Weights of a small transformer language model: width 256.
MLP neurons of a small language model. Each row is named by its layer, matrix (gate and up: input weights; down: output weights) and neuron, and shows model dimensions 144-239. Each number is 500 + 25 x the weight over its row's rms, rounded and kept within 0 to 999. Numbers have three digits each. A neuron's up and down rows have the sign that makes its largest values positive.
After each neuron's rows, "fires on" lists the tokens most often at its 100 highest values on Wikipedia text that the model never trained on.

L6.gate601:492486489446527444528474512516517482463550529492515526506498535498497455470506470465477521526505489485477526496550506487518456516495470521512520472507482498509501547484511478450533504496516511503504462581508563540481494492516457479488529475529494525485483525521507507478469500521534472516
L6.up601:541513514502524468506509514546547460482501505513534497503533505536493451515506495490473506516464526489505498514501501561557522510468456544503482508481482507492527509515512481483545472490484494525511498502496481461493461511499483497513528459479480525530479499495546528507476492497529522507
L6.down601:507502498489522510525511463504475497485479494504486509475495485511555509527465577498551415489494485510548520470497517477506481493447546504563508496465546532521524470488504511514524484490503488487448522521519473527549526479507512484541538537513482482478482522513502459486494492478504494490
fires on: "l", "ing", "h", "y", "o", "an"

L2.gate469:475503513497535494526495518548542499544493508456492515530553498491528485524487467495512500511480474562503463473512481452501466493479478483525507518494511513447532498513477493535496477525462498496545508480472516509497509514446533510464496516518503474505492531473474487503501526588518510535
L2.up469:505460477498506508509522507485482458483480456529518492544488492489523502497496512530506548528520465510432493508530498569557494535470482565458470503509489482509516487507539513485492493504469519489454504522493522496548519484521512487482499485495533513475509553452509471503488485494496494453
L2.down469:548523499492503522453494463475538493520512502493474513488492479483487484547505447477465482493545509512507528533505497475503489493480516499459503480535502504466521511494477525507480526442538470480494505468532497503528545525512483539523532545476523452495478503489531479485515494511468513464
fires on: "as", "on", "\n\n", "=", "."

L8.gate425:568515512491475487492527531530530524483566518482492504482503513505447520507468484488522531509503464490484507488512502496525472472536488465475516518498508499548514532482495485485514489477452486518458517496507471484493484497502504466507525486513472483505541478480546486512516510474439449501
L8.up425:567482517550471522510522476506499480509459490467478476517534476524556471474513520499509497511498485517494486503491524520492482457495533501473505519470554481503493502495544480533495503537450462508463491493499528507483470516501483515481486476491494472534495500476513482515489486453522531546
L8.down425:487506482491489468508486508493504475493468499473497547458555491511487452518467588473527513504476495467502510505559526508497508491490494465500554465482492528540538504490511512504491564482531484471486445517488512534477462555506477453478536529465497503530506463488528479460504467532465483499
fires on: "on", "n", "y", "t", "x"

L5.gate283:525518497498505517541528492488513530510487503521468507522491507544535521509520532526510509504447521455510453484495509480485493485515508515510513510506554491493515516501515565501519532546547475471519485521501527505479513479463518431477499507472496456480526494474516549479524499553496508564
L5.up283:530529474548493511542508484540496516518525500519461482492492506467531482544518482498520527510451536454542509449470478517553475491476501525520489475506553505515469519496506585530480523487524454468497506529494523476451487507498528476509489524532495480482487466476522496500555508528564518500
L5.down283:567469457501468515435531506521469499466516476494536475524540493502505504538512481520528512508541466523467497497483475518501480552473508495444475465483489495512509508517507510509515518502511508488509529501461516494525527511531500498483503523486513521489467522499409474523481495504531503527
fires on: "ame", "ing", "ue", "ine", "it", "e"

L2.gate302:520500503509492524497489524478537506480496476499500465508510474466495517480482503472500491561508506497503503504453478477510480520479506527526538487522517481519489520521495549502525560520548508524499494508503520472468468483501524514497483501527504539503524540504453487473502495481493523483
L2.up302:527475453501492468504518485495554478516509481505480467532480486484512525480490494482505533503478522514528491487444521484479564535466502497526529508516537441504526490510534492507474544481485494459498441510502492472529466510503506501543494505442487516523492485468508506538482495447477495519
L2.down302:522483512507482483504506497479499544520484503510509445523523475524505500492516513459503454487531524534459482483498537486528458532500495437461505532506545511483506496510500515479493514530523477476457488497511559487547510532494468437450490479472459525503514511483512510586490528492545515492
fires on: "ol", "\n\n", "==", "ot", "ter", "ies"

L5.gate101:497480496510483500506503467519507476540498512489560513524506524491522508485506490502517508510501495482493528502480492484516506495504516513561428497505461486506496512561536513472504499452472496517508519529494511541534541492568472488458503515472521500487524506504517539471500506475513504502
L5.up101:526494536510530509487480494506513530477471455526545503474517507530524472513516500468491515505460482489473486497522433542486488491515493507524493508454470484516495528481505546447523488504538533498490521479476504481510501490506477493451506517477500503532515526489505490510564492495523486504
L5.down101:475489482506493490530507518491515515552519512508483480524478476517530492471484499490545468464477518483484509494492489480458484482502499467490494528505513504503521501501516446457519484488523461468505525496487513488507481515492520493483475475519489500492492544509453544477485517460497494492
fires on: "n", "an", " St", "ing", "ant", "ent"

L5.gate459:483498466487499466506494491488524545479466519459465515490516465467461511522449553503526475518486479474484502509511500483502496515446489517519500518486469529500485485546524490512498487492482519519498494518523517526489480517460522489554502527514468524471490470464502542491501543469530495498
L5.up459:499538494509503433505504487462493504466528526486459547532503476552506493572511516523467496490453507513524532501502488482485455519485447519540503499467516563509493539511523482512512520486507526500462473506462511554456461472487483473506519518520486507530519526482492561473453483506507498528
L5.down459:496470499498515545521450481507531479493508505515476502474511472496529443492530516536508523508540506517495507508532485500525502479511538488482511490462502469514477445499470515553505515533485549515464512449448499493511497520486449502433498502470497499517481479517486501457476505484515516432
fires on: "w", "W", "en", "b", "er"

L6.gate105:514512457476519543503491523484449513537491493488492481487492530502520513506572465507442489501509454516549501525508528536507483491528517454477574495495475534457500481503477485460510521494502499474508501472502457471505497489549481463495495498527477504505468490472514468577535499521503514470
L6.up105:506484561503494491521504526445526532500487469527488470509500494548496474506543493496481460441462476500510453488500483490483480438465473526493515490502527497528535521464490473538468503477485499462506493495489512499499472504493482478525522511480499495522482472493484505467479507502482481444
L6.down105:479533520494524460482539500509496499514477505556544518495508482486511508502522437534503485539525458505505478539546542513481462517514507491462512500496429503514540505506509472489514549502497508449516486520488522459508495547501487479498529522505516535526466517430495498472490493514488545492
fires on: "ust", "ud", "od", "on", "ed", "us"

L2.gate443:483531497483515458484505471506498477525479477523483513484431469482458531455496491506543532520510545450488502498485466478483526518494453484511478477527530448439496501532536529525482511503506502512494496512479504480527473491491513502482517495527520498545501497498488517527504457477548496463
L2.up443:468529500476487487495495500491524470487517516478502522496473493476492520465533523517536519520475492408479471477491505487523512439511473542487533492526458521524491540454536491513480505511477497503462525469484476496554537511511448506500520483477505499521517521491510475481489509486500478524
L2.down443:507497539488519474496523474504510484474521503474485487466515508498487534495501524496477476532500490443466477481451450512495509491442459486488458520509546485504488484491519477529468521465443533483430501518479504512503536500518468518502517475458469505513524471472506484495487524494518525488
fires on: "t", "as"

L5.gate258:499513498493446514510496498509479496512516519520508504491503482510563495542495491478492486471477553516512494464475446537501484525511453488556536468489539527526456510485513497497504488517507486490496505550462511501515517496494470574507472547497536562498491511530488528513508520506503495466
L5.up258:514526480463475506489509438482509505518461492496529492512506492513470476511470473495481505481444522494497495484492443541457480468494549503480485531464522486495491485543498504505491518587490454508540522465508509510512506546509477492435497464490521456497493502491531452503487495428480525520
L5.down258:515515458485534542513474503504515474479515537481530487468500508515511520482532517491516509526538512453441445469500505519514476510471454499503509432492479461501461516482525504500478482522517479495504534486499481493472530515472540509499449511472547558440506498494466496513490461530529528514
fires on: "c", "ing", "C", "h", "or"

L2.gate398:515520557534528465485524482469505511508487510522492497463481491462494517536505510553487489505490527515510500478523510490496496483498527518525483487496502470446468478447469500529547474494514526480480489526488555521497515501472477394501505484514505472521467479509482506504475512540492474496
L2.up398:517514547545538486464541484485498500499489503516497503480487500433501501525493502531494487519495546544518496472530511481509481478492530495496470487478524462480465489437463513528514477469502527492499498525476547504493507500471494450512494496499527500501485471510491514485483495528489489506
L2.down398:520511491490519476541499496501502515489495471537525539477495546470534512518523518462496515505522541508493520486506480481562539520510546512488479457468555506496501502471488489507500477484494491478460513507453522485461511481475496469509545498528468481510491464521467530495473536535492483487
fires on: "om"

L2.gate399:506533487497521519525496462509509464470492520511528481503493522490500546478493485508509501498499490517546494516506517489515547534506471492485494547538526500519510480513492493530485474520534470474493443471492537532485494500488493539491506458510527508465480504488523540524473515469443513484
L2.up399:515544489483529496522491444517517462491488514512534464508507522493499554493505480493508499520486491504553524516511530470524539536479474503475511519539523496509517495509485493508446476525540479476513444460489528534480490505494475538504517473505511506473486485472522544536472520473461520494
L2.down399:525526465522513524503497484511490481464493512484474492521466512496490520487548471492518504463478490529504503496525479481464471495485501498489517511509473500540525461497474495532481482545543524464442474502425541486473472501494508524520459497481497499507484493505505496505526490439503483473
fires on: " ex"

L3.gate628:518497497508463467516529511503477516554477476460494469467486480505530554536477500530522473505512500534531475487503495501524503521509519465442529514506479493504477458482458487488567502505526521516492499491493497496520525549525492464485484524479513478452457501482556504482570469514483524491
L3.up628:477520471509473460513510501494504541480491510489464523481491532517503470503504506462488538490503499494499513489526442494476478531540503498503529494510478486472474497539529537481539547540457449545484462497504471503504494480481507484475537542521487496468491493459484506500508499526545531505
L3.down628:506529500506457516511483481486470467482486550521476572487480515474532478455453503523470486512495519462475465509500494495485497468516545497531508520499445510550479523491536491540530477502504497506469535473474482507448484489510480510523521455499499502482497479487491499538492525508549500515
fires on: "e", "n", "ess", "an"

L3.gate178:498478510525512562473499500517483503560481539502505518563509493508521496511515525552466477504523434505511539527487523489493512519431516490502532531514501491548537487524462510467480525542532459479487522499455535454460460500477510528556475465523498543538509498494503504491467505506468527535
L3.up178:511545509493501501479521500546497493491500511504532486468492506458501519482481529545476461491492507453521504541477515514484507498467514511528464529520484485542496487526484490503488509533532502504483485517463536505498482510453501502515479497550504517490462516456489529484491507486452468495
L3.down178:556513520479485494504486540523521494500466545497500520507469492524512494496527512503503467477511516508544487465497468515496484482477500474534557503508526484521502506489500488431470504526561484490466505496429502515440526501474481487495448472501503534490517516467532461530522483468503469514
fires on: " al", " ex", " it"

L10.gate321:470461507548519523533501488512491460490489519501445476520478497477481500513503483466511497478495458506481485508449475495504495534496509503458496461506463496458487506517510521514518484492481535489496496452535514545482483519504498506509485523571523492522499502472476509480452527520517512488
L10.up321:478525530493489514552525507532539522537566481505477550520465491539497525474454482499506524517477498534538570512430517520519543524503493454487502532516477495498470505503491529504506537503484526499531498474550522508533454497466492518512480551518534483493497526470478501484488492462493485485
L10.down321:504503537538509512525448491492502471542498505525468491500526542476515467529453516528518517514546503455492514499540502454491496476481523500494510550495515518502528495521493488528490485477482533508519473513498520523505516520500488499496487491461460502479512547523528475548528497530501532520
fires on: "av", "o", "\n", "er", "ain"

L8.gate470:508467509497490544469506527518472462520499528505508507524463550502469476511459513461521508482480541521487513501532509476492454502493506471478543473504507484500489500498486472476487512454471507517572494497515508484479501487538491520507534533521548501492467493476499469515482474539497502508
L8.up470:513569485505488492512487527492491491534511494497518476504459507499477521480468448529533515502562505523547517491491487494533532475476481479485499475474504520512498564497511502496491548495454446513476444507480490517509529501522527500466559499472484537542522552475484530502494512503533502496
L8.down470:515485467487531455433510481486479505556482506504474491532486515490484482526474487485517468492496547511566495514494486477481562453509527488497492485513446524510540510538492531514461490454562506482506527489508465460465471485463516515478541464518455513468514506497506491527500521522502483526
fires on: "r", "ad", " be", "ric", "re", "is"

L10.gate254:536465470527481502490503556487483461505512497491521510528512518487525474524473494507480496530498505497487480493499509528493505449462501505499513506544485509446494524477558484511465548490455557496505520485455504509501480497479499505467511490488458490489472478501472511480513548511482494487
L10.up254:480494500475493528512551520531504467494475501478486485525482503461496499512512501503532524514498451502491507500537505518479534494492436536498470498531523524456509473513537521530452510496473527567517495490526511504483514505498466505488510490474497486476496509514510515500474497489462539503
L10.down254:492506524469556532494487521500471497485446483490515548519530469550503498502514495518492526523448470515482526497517451502501505513467478475480506530498536516541509516482501514474518510501511507507509530534490518541479531489502544486501484506505488506521483554479495485517454491488520497493
fires on: "ed", "es", "he", "ing", "ong", " of"

L5.gate575:524516472499514476472576505518500460487485506519485510515496499496453461512529454511504495525521520458471498496510499497472556501527492485487472514534505451528515524538505496513476519481525504503517484469489506487508491490543494445485480503522500521478499491488509483498498467466467505463
L5.up575:498514519477492527499543508546542517488492479488537479527485497506558529500516515509478522514476486492472495511496502499508478469444494566478484487464526512529522467492508509505488554483491486512480469467541521521470501485442493465490522500501476532549483502495520477496471488497478489507
L5.down575:491486528456491470476498463459519525446528532521499511493557524508515505556502487516497492467528463471475494487482496514504509498505486470455498488526478500505524498522507470498499486498489444491478483485495517518479537523479523510486512533495474508545464497497514481497472463453510468501
fires on: "t", "n", "th"

L2.gate515:463490455451505505463476531520526507483518455472485456520487497564486503501474507465496564514487489457460536529436535520481492478472482477499486471524500468497535475527536488531510534494513482514480479491512518508468485457504511465502525496511480508458523551542489529502513502476521496521
L2.up515:475497488477495515510490499528506489517537479492506495526473549543481476480512511501485488525515503519486513501465519535441494523487446442498472489501502463497494478491498485509536521498506486506470521523479545483496489467514514454507510511464504465474501557523519547517477484473532512505
L2.down515:475558459482510469486452502471533506472526532491518504508488470533493447498502512518441509502517502484548491508483475494420478516528439492433487502502587444512483489499473473481523475460467488485531519499539509503514544530469476487478495494501488478496511513524487495531483515530482498507
fires on: "\n\n", "ce", ".", ".\n\n", "en"

L8.gate183:520530536464470543489525467433553520504489513516503506519478525518486435477496496530506489475516451469467514534511475481551525523535506516505580485519516525512471500503516551552496480511474476465535530549466502521514523488491506477507471559502497491545470505472482509491496537511469495518
L8.up183:547503511499538497463515497424515545495527489467471492493526578493526481443508498492530521433453488508517490493514466519503533507494524508463484494467501504488514465496479474529530503499480495478443506516510460563473467476520504519452478532529521483451501499543506484536543478505507455513
L8.down183:529480468478471462488496512477505488492504516498473496491477473501521556507494485482493466513477486499509502492509515479505490497458516503523491492528510515476531492464517459485487517505530505521534517478480458501482496533515505478494530469444525470481483487460529489551554490514479502466
fires on: "w", "e", "n", "t", "al", "a"

L6.gate490:487525506489529532481479446482559529518479478474499503495536460496506506516515472534503467492460498490411479484498465516499500487477450506511507503529491456475536456512487519531496528449515492509492477525480492503493487439467471466535521520525485523450519493457507530543485493474479478527
L6.up490:501492498517485501484514512484515522492519492487436498528494547521555504494510487530491503475419514497477533542523509476460518512495528499528480476481492518496488468496462468496514503529509496563493539470518495537479480470457492464469473485461506502540496504508535516521522478534515415498
L6.down490:533503504439490537462469476510480489487502477503461543475510478527551467518505475440498510495495542514489494544487476473476508491476509508518529515505527492506522521537479455543477482514537489493480478481545489499468464462491486546475476507487507518520527535482499544476468450461511500467
fires on: "t", "f", "b", "e", "w"

L2.gate56:547531531466483495524487501503476508513521501508477533512529414487505453506460456514494436520491473535550476492454483485511518485469516508467509477481510542488467480520470519496498527504501488502529556500469512495471525492490478509515508504462514492513451531477463481498519515491504494516
L2.up56:559529527500517483503512517500480485481496446486494527532501516461496493482505482487539484555515481480515465561484485504513497522505480514489514502429512550478454488510512486523508523528485515540493517514500526504525533433457533492491459457414500476488517515489454462513518444531573468496
L2.down56:452572509482491496466473522522448474480503496496530512501500493511535514494483533513532520522505517535540556530493460499515532488500524474493494539500470509490514492539519486529492476544528472495518512511467492550523498507485484484506481506464488490511470498454518458518491448494524464535
fires on: "ed", " by", "\n\n", "ver", "s", "."

L3.gate529:504490457520489484467444550488512478465565524498501510494445525512544492516483504499543514563519471456476464510536478524507485509471503519451528496475521520491485540515547475542488514511493530489478493496479514542540484454461521497496483505486475521494456547491478504524501463523478504477
L3.up529:462435462523472508519498475542555508495480490487502535489502548512507487537503499547483517495496509466500493540543486527474516494500526557512488553483502518479488560562537523518443486501530555534471495483557450480523541501467558462555510514497517478491504514467519534476477505492533487470
L3.down529:505488489514529512496519532534475520500518501494530510472515491505551493505508436533531503505467483487519487510534469494462512497484486541517530476465493447503504543476505465503501484455475492525534505474503507458510517490516527463487506509487479557482497476552464510467480491509492505533
fires on: "nd", "ong", "ge", "ing"

L2.gate4:545498484443544502497496497490501482518467504490484523514497505482499495458552497459496530499546463496526519494523506462467495501480525473488528492479479494531534525468455530494496516472476494513449498441515508490504468443547493519521530490467487524495481512532534492476484513486523475507
L2.up4:516490501489525538493487558495508500538460519454489467505498543518504472481527489444498505486536450464563542480500510485484509503485479516515517470496529517500564489466451500545469523489474491478443493482522495497504490498530483478521529489475495536494476474536532484506464499519506476504
L2.down4:526517512529503512519525489492505490492546492538506506531518534514505536520474421535520492483483476535466457554473481511528501517505483551446502524518476537506494482525513481429487469522499495506489471482499480487536526517503456476486510493481527487522522524494495542475447435488526515518
fires on: "ust", "ad", "us"

L5.gate601:510534525509488509492476535488502522488514498516462476454538493563516492485502515504543523482515463510532449449512493486462488488479493502513491469468480496499531524467524482516505514480524459557458525535463507498504480542496475484513495479511520524489488512523490468477520507491505465503
L5.up601:497502501477507523487516516486473525522466474469508534492522488544505514476497518480489529509568473515552537452485470430500500495439482497480504517475515484503451468527485516528499494490441472507498499493500518493464527514480463500499517450458512469512499468525519508498475495493526460486
L5.down601:505525509459535510536480481485468487531488481575472508536489465469511493503487443516497538480440519513494495534499492507540507501469537493490475501526518502494464510550471489480491461478503542508480477457502478515501517532522508467541517484511525442498472494458511513437490496510521515487
fires on: "ov", "t", "ant", "ust", "ic"

L2.gate309:522473485532484515516529508450513493535511492504501499445528504474501523464514549517532525474491535513503492540538482513461503479495529466491499485519455480489486524480516478554496483464432530509502520503496562518538459464496493444504470487514472560519513490501508503464481461531499468479
L2.up309:506494523517502508490556528474466514503480501494506530413540521475508541457482537507541522479501535500506481508543471501452503489503542500495492521511486462485483533485500486535518463472458494487521524455507542529504503482501521474544477489491479534509522461525456491436506487493483451559
L2.down309:515509506472509519515495499451516532492481493523504536469518562470518471481475478480515495463510545529513480518519488501504522500499539511482477510514464527485497541500471472544524457486479505470488501481496514515517515476530512467489512479518523510513541471491493485481512541512554472496
fires on: "rom", "om", "ord", "em", "V"

L5.gate558:490491561547494495462493507482511532525480490534541480484495502491481483500495450561519476526484491511521527526512495530491505523513503484506504505478529485480502476502491481516476510490530496524510435539523540494508529514489463505499509504469511451473510518522526498494485435503468518488
L5.up558:511515507566484472507502481494525528515476455527488492493456496539486503503469501506477468509519478491502496485472511543476489489492487537461552472479473488516503486516527508501498489470490475484490451479540561504471518493472498501514518489485483482511438500524473509502486485492451482496
L5.down558:497492538485489510467423468489567478466485503519521516533505489483492506520464482534479511480498494506479528525495488513490463510529459501476488494504441493498500448519508473499524511542475508471465496468518524521450551504515501542507520504508504525505501481480485506494529442496502499485
fires on: "ul", "n", "um", "ear"

L5.gate651:513512498545480534463481508502468494530512499525526499539481509507504537511488500523494464484514490455460471517513504498535494446546488479533512480490513492510474477502471487465478493505478524479510520512534460444503526494538503545531509469509494495499502493477488487527517542528486507489
L5.up651:508492504501488476519504495471493504512512507546472508498511536460487512492499453471531487477481506551494555503518497510516511466530488492482540510469525488530477510511480482483544490484530481478525466480522472531486479475492487515467539503464517505483491502463526510498530511565543479474
L5.down651:466503583480495509483499497491487434489493500489522482516506527489486544547523452502484477525501532533507488499503547469525473560474516524517487485467527477498530466501445515520490506514506536563535471530492522491494483515477495467513508478537521479489479486472490459519488466518534508513
fires on: "st", "v", "ri", "re", "r", "l"

L10.gate446:489518530538491489497551509473465525488506490462560497488491487467501496463490477509508481487491457530468534458444519491449496491497482471499503473515459500491500520533501535460527558429510520494535466510474476471520521470493496545502522493500501494476456512514513530476533532506493468510
L10.up446:489511517476480540533514467498468475547507538511511526541509513486492523450503472451505517481459501469477523505540490488502492509551499513466529509494520528521491515509531473502468507534510475533484469562492472482565511487519503497520485501463488434521494474494483532496561532531550464512
L10.down446:497546459496498507509517518508489487500508523495486508513467486542512497473499558467497527492464451504488493495558502506508498489486446488533493486473480476490470536464482494488463507512525485477468475505441495495481518472505492462470518549496481497506484504478484566491540532470515500547
fires on: " l", "ec", " g", " L", "an"

L2.gate332:468511506481527529499489516523510502473489456483477503523475464542493523435488491474540495508520541520478493505471461528536463461482511492453517500503488502482462494528513521510525551491476489483555515476505479501457520490482494458480498487530547512505510591528456475482519511485483511523
L2.up332:514469505529490551505510526493510468494535462510488479530444520520507519449514535497529541519538494549477512515488504523529506480466521508459505485493494520485490462506536484532494544487467502530503485501471504470535499468501514468523464493507444523505525526472476464510504473475540517471
L2.down332:463550483476520451487517473512493506492508473511505519474499547499480515517495483526510538478501521508494537470490514441499520520516460516484481486543535496515514503513479469505549507520464464506470513467498516497561460513470511475501492514511507468466505487478540533490500487513588531508
fires on: ".", " The", "\n\n", "The", "t", "ter"

L10.gate32:491494459537490522507570536482487441509496504521507506528497535538470512462498469544535509472503476480520487511469526532516464541508517477495547506493446515469504504480514500508536506496459504444529513484505487508451503519493445495504532488537524490510498560510514522516500500502540505495
L10.up32:490504500494485512527488478528488504488525553474508481513538488520498502500449475470520483536509482505495524534485503498561486523519533508496526474516522563491504534551513529490510503471575482460544458523483485500496482519456493514518503522486530513543470483438473540486505495455490508485
L10.down32:527516485463483541553547493487493481513484516486516479493472515494515508476512557463486481492493509511515508515431479502503499482512506486517526520467544524479494476495495482495495532474505516518498543492515501538525507494547455485527509512532504460504497496479475457527515574534543495487
fires on: "ain", "er", "il", "re", "it", "ad"

L6.gate50:518456493507474502517522479525512546506511485511495513521510477500509493527510502531469487511479525514553506477500485497491504483514479524475546466524492540464478513515485562510488463523520479529528488474486494482558495521513495500531511496483521495491507530494429533477524534522473515537
L6.up50:447502499469457499523464466491521506504492505514510563499512456521510538485469501509501477479461508476501443462480482491473498507483511459503481517482483466480490454484522504471509517572519484485456492524492527516508514529513469478478454489499483511470542487487567513528534473513504498492
L6.down50:501458520498509521532483501505495535492513431508526518484525494511500480495486497526504494531450489517484496488503552479513536510524497543521478496474546555490537491532502498543465531496503505526523519542524538412517517507470521498499491538466504496480480528476487518463531518508510500492
fires on: "c", "b", "w", "ing"

L10.gate240:523502487541500482532505483479517531473496488463462463480465489496525470488503467515524495503484482512523463507481530467497501519509521491481511464476550531517486475463509500537476491515491488491495439502514517518478544479505483524473483507561470470532508501494478505526474493539512465540
L10.up240:493493475507502516493534451490505477536484511493537469454487498525481539520534520477506502526499514498449503489452501512505509491489476525503474461468492477495521489519520532523519490518502490517499500487532490474480492496454493531517535517547549507532509567497541552552500521528459547480
L10.down240:493519529530458507525486450475493514553517514478517515488556490518490510497497481521492494441532474514460528509498496506530480500533530505473482510469487497541518549469484565525524527502485439488451485486520487469481520495475463498490481511468479490516476580530520524491482493471510506505
fires on: " T", " t", "t", " is", "i", "T"

L2.gate669:550511480493497479512502521491549445480498467482500472504494561510488504485491521462492473496506487517490513523529477494522510453507515499467491513514549488488518506479465487482496493489473446541494517487531510506521490482498464515507463478499543499525492525509507474505497499514498521520
L2.up669:516494493490483501508507536511528480519463469465458507506486522514500475517539485497520504468504497521525516536509488552502485464530525481478452493454489467504583477483431433506471493467491493505512475503498501523525473504520465519498486505492480491494480518522515491520503446535464509515
L2.down669:495461440472503521548521499498493494501510482480493560508497510528499503483533531508473511491484481513483508542502508521552497506493494487514482460433489499522514434463503499488494504487502501499524476457484482514521445519505479524466543479491495466497467497554504476482463473456481551525
fires on: ":", "-", "ust"

L2.gate534:459485486492497492507519573470508478528461453517501482516505507493459513496458509506494521521521503477471506539481474538497464549511509495522498466493494517529485485546532484520534484510507533500480518512487517511536493452484504554476488476473517557461470516534445494450460517494533521485
L2.up534:455505522506480486501502520511487482461528497512482496502477496468479475483512490524485463482496514497509528469516496510456514488487501485454501475441565496488520448510477536485456540501470488484492506494459491495534503519552496497511523499529504493511497465490489525517513480471536499538
L2.down534:495488539552444501497450524449451480496485482521478483466450495490499502497514498488466476489569500470482487477481490485521479522510496510492494504491495495513450532520477487471468517504480474480455519454495507512526496529490491509490516486506486512460446520480460488469487459518462469502
fires on: "/", "}"

L8.gate441:516515499498491502474549514537506498522477530495467501533467514522496484535501520504507486490514538506521472487497525533518485496510514513513521469532468510476535474512478502503531483552481510496449480537454498470506513502443500557490506555523528493472510504469467542481495498523497511472
L8.up441:495526532531509510513485507509485496520491446487523536519497521484486478474512517464477514491447529462485512471492518521460483521473509520561502523498553461475450532517503471501485514474453471457510531465546525485467521480524541501508480538490479504493506493507486429532534448511490501518
L8.down441:468539488478486476479493493512502446519494494483517466553492512555476543493469464495520484475540520444529491535505559471467517504540496473538500514523495511495511481467504487520495548518490496528570486483464488562509524452480502525522516499515503475538468500488528528503490511495481511473
fires on: "r", " al", " re", "ri", "ear", ","

L5.gate371:498529505500492524485471478505489552506483470485467503485511516503497502468522484487491493505509475484525539493499533506510502476491503462467502517511481501505522474489526519512464477539500491517464497489522556497499492521560489478502485477460491511508473498513486502476450531477474515503
L5.up371:507454510481503505460479531448522523513443473561496505516487530544497476501494520500513472520533449484527479485506533523464526496451525495490478502535477448500498537533540491505506523530488487524491505478488559475485502497532489454516504476468497507466517514514509485497483503508514490506
L5.down371:499517513511524496504511483472498514504491508491468488519523507475558463513472546469513490473511470494511511481510454498537488516499483511481530481525511506525480488541478507486551500514490519510511497483468508489494482488474509558473502485536487505480523466497497470474485495468541495488
fires on: "ac", "al", "ic", "as", "ad"

L2.gate322:556513527529512522484556472462480486497467509524528509524501513452531533521504515488507438510489469505496549527523491468530439517527494480465508500497527449509489487490479442509495516480477515493481530552505509492493514512486507487468522499500491515523496505517514485481490512550512454492
L2.up322:511505491529512515486527479494454516508492475529500525489481499502511560520478516482491453513492503522531521548513524471499496475503494503455516505475551485490471528474445475511480538476476522502497499542512498506481479493487502498486507520509492499491498491497524512465500476528517465487
L2.down322:537488488472447505505530445482502515480454496514552524488470547500542503503522534465501469499525495528474492498511500453527484501451533537488526485469494474511532488468493465509501552486500529517473529526487492505491510485486490476501580508508455499497504446511510519501485532497498489492
fires on: "om"

L3.gate283:545502489488500517466483542512514480506505521477515484481495463510508493504548502479531523467518442512516486458528503458452489520516520509502539504520498493527510521419521447491506472529489518434472525483518489522465477509500474450528479569461518530536505522520521492529511533534511493477
L3.up283:464489472489510517464478545464500483519487534493473474482520538535503523459502483502528534476522512523507540513542529520484511483536496501530489510506528468489492502478533489536495541496533473474467460517436498508520512517523499479499527435506457488474518503535519496513493532484528510522
L3.down283:550490507479482501445497548504503515485495506479505483472492507528462501498490541532557526503495492534466499501540493472491506483487485490495499521510561467447474484495512497521473499523486481504530440472492478479480539536525494471555456431462474506462510492501506471529491503495509489478
fires on: "an", "e", "in", "ad", "ent", "es"

L3.gate112:536487493504477528488513516483484508498496553499468472480504497501491531499513538471475487490475514505456503482497513524469428499482483459485481475554499458499470479522536535523513556498516481522484526495509503486463520509500479517478497530484493484470480501436516535480519454558507497533
L3.up112:518497485507456488499529531550528536539487488485472519508475500508488485542480539460507576493499524508473449467506519517493481504478517470523539490528521470484475500529523523516479550507540457491465475496524512464461565467508490481486468482477464466493496443453502521478558500512524511570
L3.down112:509461527518481527497508475474496513501461495482496503493508496437487522536489490487520502505518539521473482509494492507507488472540534490506484524524537462509488506513508489517505522494485455503474483436468481523489476515511469486496489514457483502492473539471526490463501492507463492500
fires on: "e", "ue"